MLP neurons of a small language model. Each row is named by its layer, matrix (up: input weights; down: output weights) and neuron, and shows model dimensions 128-223. Each number is 128 + 32 x the weight over its row's rms, rounded and kept within 0 to 255. Numbers have three digits each.
After each neuron's rows, "fires on" lists the tokens most often at its 100 highest values on Wikipedia text that the model never trained on; "fires before" lists the tokens most often just after its 100 highest values on Wikipedia text that the model never trained on.

L7.up218:117121160146100128127131105041187090141123113113106119136104157088111171120103145118055092167118145108079154119120155138122096127133152096134146101070127122128113102120105088126116127094135169053108099125132176115182100124134134156107113161065145101114101234141181175101080082128108120166
L7.down218:119135059100129149127131148126104117111067100116127120118151161123119142125158174152137083115107184127106115104152167144135140114144082129100151123102148066120193081127166184167148100104147123096142140167126157147122165154130125139111214122119097140147074105154192200121105135073114096112
fires on: "on", "ust", "b", "en", "ep", "n"
fires before: "r", "d", "t", "s", "ce"

L7.up212:141119124085113123088087079116169045154050127153103150118135113124096123116097124178146159138094106126121159163138132099176104148162175131111096124160227110202138030116067141132195166083151083101150156080161128141195127154145105123141137131162119121113143152112144125160133111099175128126
L7.down212:154114160150130168141131105206146144139102108120104131133149096206105140157144153100187126094110123131120177129157149137141175140053173167038131122096123168144110098128111092097050132125100124138122105174110064177161080169142172160148116131120077101121137076170148110144126135110123112102
fires on: "el", "n", "r", "er", "b", "ir"
fires before: "d", "ia", "ut", "al", "on"

L2.up1020:132115151087151129061155101101167138119086175116153087150084124124144130172055115134091155099105079087161154117171151152091056090180115174138136133130087111214154126131110154110135100173138082097102115059163110185134102154153123142135113128154102121081148165167073122172140151099162130119
L2.down1020:163119059143145115132158153135136102113154175127133113086100113122064096188106124092078150099085142126122120102112167135188183151134155084157187132111136141119083087128142114135162096091106146199139160073124127174174122088187102101112117086140183086177102132137148087093140116137076172105
fires on: "e", "ame", "ate", "ive", "a"
fires before: "ct", " |", "ol", "or", "ch", " J"

L4.up742:128130159113126126153159114130123085091137144118097136145079113080123090124067084093101049079176084132096135142124119209146119143200131154128204135138126106089136159168149184149067126115146157139146127156099152171069121070149100135165133189128161105158104125131167099082101165176114117128
L4.down742:232158145138130149129158123126151167116145113124153126122148126058157099115121117045135078113167164136100116170069108118178168151145092110100160161106120111049147037110140113107149188078105112108171122091111214114130169140139077150069107145132107084141163138096119117063123123150097107097
fires on: "ul", "our", "er", "or", "ol", "p"
fires before: "t", "se", "im", "ter", "i"

L10.up143:132124128149077125157133100127181176117129068182145123061125097107088114088152156092090091122183143184129173096155092182097154142063044176119135106173172097123123089132158130118132164155180146092086113083160154118149104145134152187141104052113159129140170193117111126140103147098118164185
L10.down143:089138149157165121112116146093134111114057154119135141140138123169093134071129082134107073182137133132072144065104178132111145125135099111103137086149195061125177160125101205126147142125143090141120130141114099189106091170108148175143090072113143083104169140137098137116128136075044064190
fires on: "1", " "
fires before: "9", "2"

L6.up521:168106128111206147090134086114122097136106076110116126134177120117155138144080084131148132133112132138108115121137148156074118092156107100158116100157131170098126131068117081059053160095176101139109120073119102077067122155098173153119132091119120129156149120135078126139163088136091218149
L6.down521:145125132159103179158095107090111186148117105121144125086103147063158061168153113116114132115149183143108127173161098129107149111145123171110101106137131141103148131135092105143124105149117126112154163083131056164120154114138187101139138182102160138086130106121150100154149163124125176162
fires on: ".", ".\n", "\"", ".\n\n", "f"
fires before: " The", " He", " A", " In", " I", "-"

L8.up906:136143129085150127080076109060117126138144149162086090156141082131138129180200147188146125141084104138133143121062126126066124116142118094149065146130103147126138148133089129107132056157116153137154140114138170178228125196086105116178193140107128143100109168159175136129103124092144107149
L8.down906:144134088155170087044138123145100098130178122142126131099140120183159093113132159131150182108121130142170150149138126086127132182102098177108109138111095174079078132084134109172127128142105131169151163144081110148175094133196190152102120092125084084069091111196171118157095181136109113140
fires on: "er", "s", "al", "mer", "n", "nd"
fires before: "ia", "ian", "al", "ic", "y"

L10.up614:163131158089082109126180187117151097144128067129097148180115177083180108134123134116078122142134093140111074114081161153086093128081127122147107162132112083117133151083070141112164171157165122177151142177126128036091163195158118110069120186149164176119086164173122082108070118182097197099
L10.down614:124142113153162136156110096136136125138110144117067139166096112101137100135128095136147140078165190100092161112116134100146078126108124174191087163111192149126128153130154113107127103153179190122122137137171113152058135126074154161146122092152106133148090159134144161142133111127127138090
fires on: "ic", "p", " ", "g", "|", " c"
fires before: "an", "a", "os", " |", " "

L8.up568:089141092186084091144104084111195068095143166201116121153098162138086126127177147112105125154118140136120073167154133123131123111159145154118151072124086167093070139198165101153153129142175134104114150093174132148176094117077112140163176116045140082115120136139133088120112165138159118144
L8.down568:167124146121081121169179078109144105045148147197088085150079145144121165046126108121151134093118147081123173155130133070165078143106158088177142179109073157103113139152135089127105087102108107148108159111118118101153211147111138119150142135137177082145132129134180124092120120093140141113
fires on: "it", " con", "on", "are", "y"
fires before: "ed", "t", "er", "st", "f"

L8.up377:158135153114145087091122133170148207074164114097148182148137126162075164097100148073178115120124090098091116099166185117141139137113110170110135059116126112130166070115127171093083089158094122107145122056128047139177175152133113084177092124117108053076161158080178152093121125115124137168
L8.down377:136103141119122164109130088177131156146129122125141133137157088139195152110128099059118180116146118091079101149050180151068123110132127048134142141096146073133110129092130094146145106160075083152087174112069151122154162114169120108113203110115096135127153180150134079104138140123206108104
fires on: "on", "el", " f", "al", "er"
fires before: "d", "t"

L7.up436:113118167140097104064149124165159101175122096093122140099191129098104174120092176075086128168163129158108167131087137125119140149104136116131192077085129143084143076163179126125116143146136176070106108219142097165119124148156130177155110123180159140135065151138125122079068123173072119129
L7.down436:092099107123135127142129192141116115161142095103105098089164183108151127108119118106133101126127179084154143115104092108064115110183065063160168084151133103138146046180123127156174176133122129149120145151146115150115139094171168117130177139130150173152123138101152143105120166117111112128
fires on: "an", "en", "ra", "ul", "x", "y"
fires before: "ce", "c", "t", "s"

L8.up365:159148139167098112132097125077119141092146147159146154149111120133174134119177200100138070101126128142052139149153145100170096088113130149137093181186126130177119081179130160074074152084097164154102063095125147135170140098084118183125142158148155156117101138129077119118112160118172154180
L8.down365:157084148130172123113166127174113103175129164097078092158110071141139129128133134082130194150144129221139122147101131055163157153111137123179104106097158133117117107138127095097072078150098115139122162127177100183126126145153082192167096084117135173130098090178137142112142079128204119138
fires on: " ", ":", " |"
fires before: " ", "3", " |", "1", "6", "2"

L4.up977:105153056158149116101122134172127125150075121121128131151098162095122167131141181103083172124038092078121125092093126144167129151157141152163104085126070161127203110100146151119106115068142117110185157131151196133091095121113136115136127112117110103150101095125180127078131102147088129124
L4.down977:139115121125184095122090107105167120125119144193076124106236097157149110177169136122143103138123147147134197120103135108096131100097116131198117167118149142169149079146077151172112075142172113083095164116132169071102212157112113185133138212126109089143188164086110150130098133135182087099
fires on: "f", "st", "p", "s", "w", "ff"
fires before: "ic", "it", "an", "er", "id", "is"

L4.up743:137106156132086090094101151119106144116135074124080146183174119094157041134059124118124152144139131214102148131124087101106081136147120125164069135117164088174033066131121093133060150121134133126161168110165116120068139125100083108128187098126155105140136145118094086095155108146114127129
L4.down743:183161120085059149148070154138133170117148098143104099083149151090202090149099178098102131168169169167152126135157155143127115126140063181084139162189178135160120136084147150112110121103114128086109064107140147138135173106126166159140118067103182113112117119130112127184192106103196145133
fires on: ".", "0"
fires before: " The", "0", " S", " I", "."

L6.up216:086137138168168130140156118155111039100113157107195134140166138085200098131165117071116159155134175174102096146169167113095158112127161095153145133159087149101157089148131139157117141188155063075153086111084081148159142094143200100128085133131072104122117076111122179107152089185146070147
L6.down216:159083108189129182157180079143099154090142107119162124088162141114127109177141118171145044142178157186143155093152176071112158156179157165113129140121136137096118132199143160138095113119140156105076082077107147101140111088104103142126086114185069128097055137171154139121086125147067128181
fires on: "ou", "as", "g", "w", "ag"
fires before: "s", "an", "gh", "is", "g", "\n\n"

L7.up362:169138078103121163111135058147110124081162082088122123164179126147125142138119101146101118150109081106164137128107116197159116166158120088114155141137170101149161069143111184170137127126089100087094087120149085167130106137112144134182171108051109075103113155114080170120091106125115095172
L7.down362:129164108212100148143114137138145101165084092174146068132132113140139145113170144184168145146097195130160166144169112094115122087110136127153141069097141154124110125175130115149096138192108091082149157116102099161075140114180175126107051120142158148149162165084123153108098127099080087112
fires on: "0", "9", "8", "al", " that"
fires before: "0", "9", "1", "2", "7"

L10.up723:128120127173070123109160124111093123091132106162095184176098116092093115121121135079064175159121092093149139082127082150127124129118128183137080098117092120178127093119132160122103161159112151165108110165119163105185133122113171059121099136130151120105178138083118186085099092092089185124
L10.down723:146081104093119124074114112158087133180228154130125158157128086132134163091132172135092172057155127179122108121176143149149147177125104091094162108126151149160182125098120090179149086103097153080111082147171127175139166161090116166133179127103094147124118159152143120173113143145151115120
fires on: " ", " M"
fires before: "1", "2", "ay"

L8.up141:111101129126112132141126156149196133061131126145075137118116129120087152113102135146117102105159090139069187161113153164143123092102098155102123074115142141141187183162145134083135126088146128050159162071098147115160096173107116130079092059135132119036141154089147129155132148096131130177
L8.down141:120065140186153188178129126146131099114140150059086113133148204122113169107148144126138122098115166114106165113059122090107118124115125150162119182180109121143100065094144129179144156157081095179115141058121077133077133043178146187099133089104088149124107116135173098094090134111099135140
fires on: " con", "on"
fires before: "t", "s", "d", "st", "c", "v"

L6.up446:075116130073136147144160145070164116131163172121150108098093148183078120095164139127118164158095191139075124137147153167137115123150123105157149076156087120171127183215124090147101151116096215144136129111162144164124139160142144173138108175075106016125146140121117130114093139113160122166
L6.down446:162092128142171126121076186096129145137144109095159068170125078134135090135074201124154117130179130129062126179081076177192109129121057128100115124087150107117092129132146063094114138135125181124114147189066126070132152126116137158098160097122140158130125143063129134131077149192220090146
fires on: "p", "le", "'", " in", "z"
fires before: "t", "im", " "

L7.up601:080143180137170152134125171093153081141128118095110144123146201142151150101125174141157092134101175100143155159092068197098118069117103105142176109162126146186101155124142059112166091108119152129213126162152106179143134130133128100153133095125158102089134129122156114090090166109139176150
L7.down601:131164167129131203113107125139171135151113137146127131120145151162123122118136166159166125136138172083150155159122124140106083112074072159206117073137117114140084147113116127119056124132125144148079152119137139160109113095135115191155149116137097174116095145185154122127098177125134159147
fires on: "ir", " h", "le", "p", "er", "th"
fires before: "t", "im", "d", "al", "l", "on"

L10.up276:142127110099095091145160092173140078172128200158129151153132092133103070099141170104142130156129129107144115111127149102142085097077122111135164143121160125111112104105155099129100118081132156140136125137084091186127154122110164130087162068089090153096098162140136173069164169137186181150
L10.down276:154127130143153134128154127166120144067139147147127133132135099190138106078173161179112117130084075104127110100135115124132174107077066087151144127143120141092091118084095088153114101151083093133112131117118170103123244131127122104108090122089125151145108133148158112083127107147127084122
fires on: "ed", "ur", " p", "il", "ent", "it"
fires before: "t", "er", "re", " to", "ed", " in"

L7.up737:087147115122135119125079127146090090109148225118198148173092139092160108101178083077146129166107182158123112098111132149075128121125156128151154102112139107131123164159127172117194126101115098117108169107118104170088230142169132091113150147134062156147126149148102107119153140079139110236
L7.down737:140143196167157116185145130109144139127217123110119099136079205141107101125136155133109095134155135111153179121135182114160217163075122133173098153157183097209108126160155138076112130123170163093128099140135148129068166156152119073130125137142190132101095085061130118146109178130112137105
fires on: " be", "ot", "or", "re", "e", "v"
fires before: "g", "at", "b", "h", "f", "c"

L10.up998:222071149133156123137211142118199142085082044172097135108164140168116119127087148139141069121170105160132124123112163178103128136157127149134105074145141128111100092175136114143171173171131133144110081141132142106143100146143125202147144071092155146158101158195068160161132128071155095189
L10.down998:130098145164107136127082105143102150050145154105135142124130191123229145081128111100177083096123116150136104138115156136151116121176082097154179119143143101179099080148125140112120085134090092052190114104084105110091110107110144111061088102093100166169073221141122128119161136147142155115
fires on: "1"
fires before: "9", "0", "e"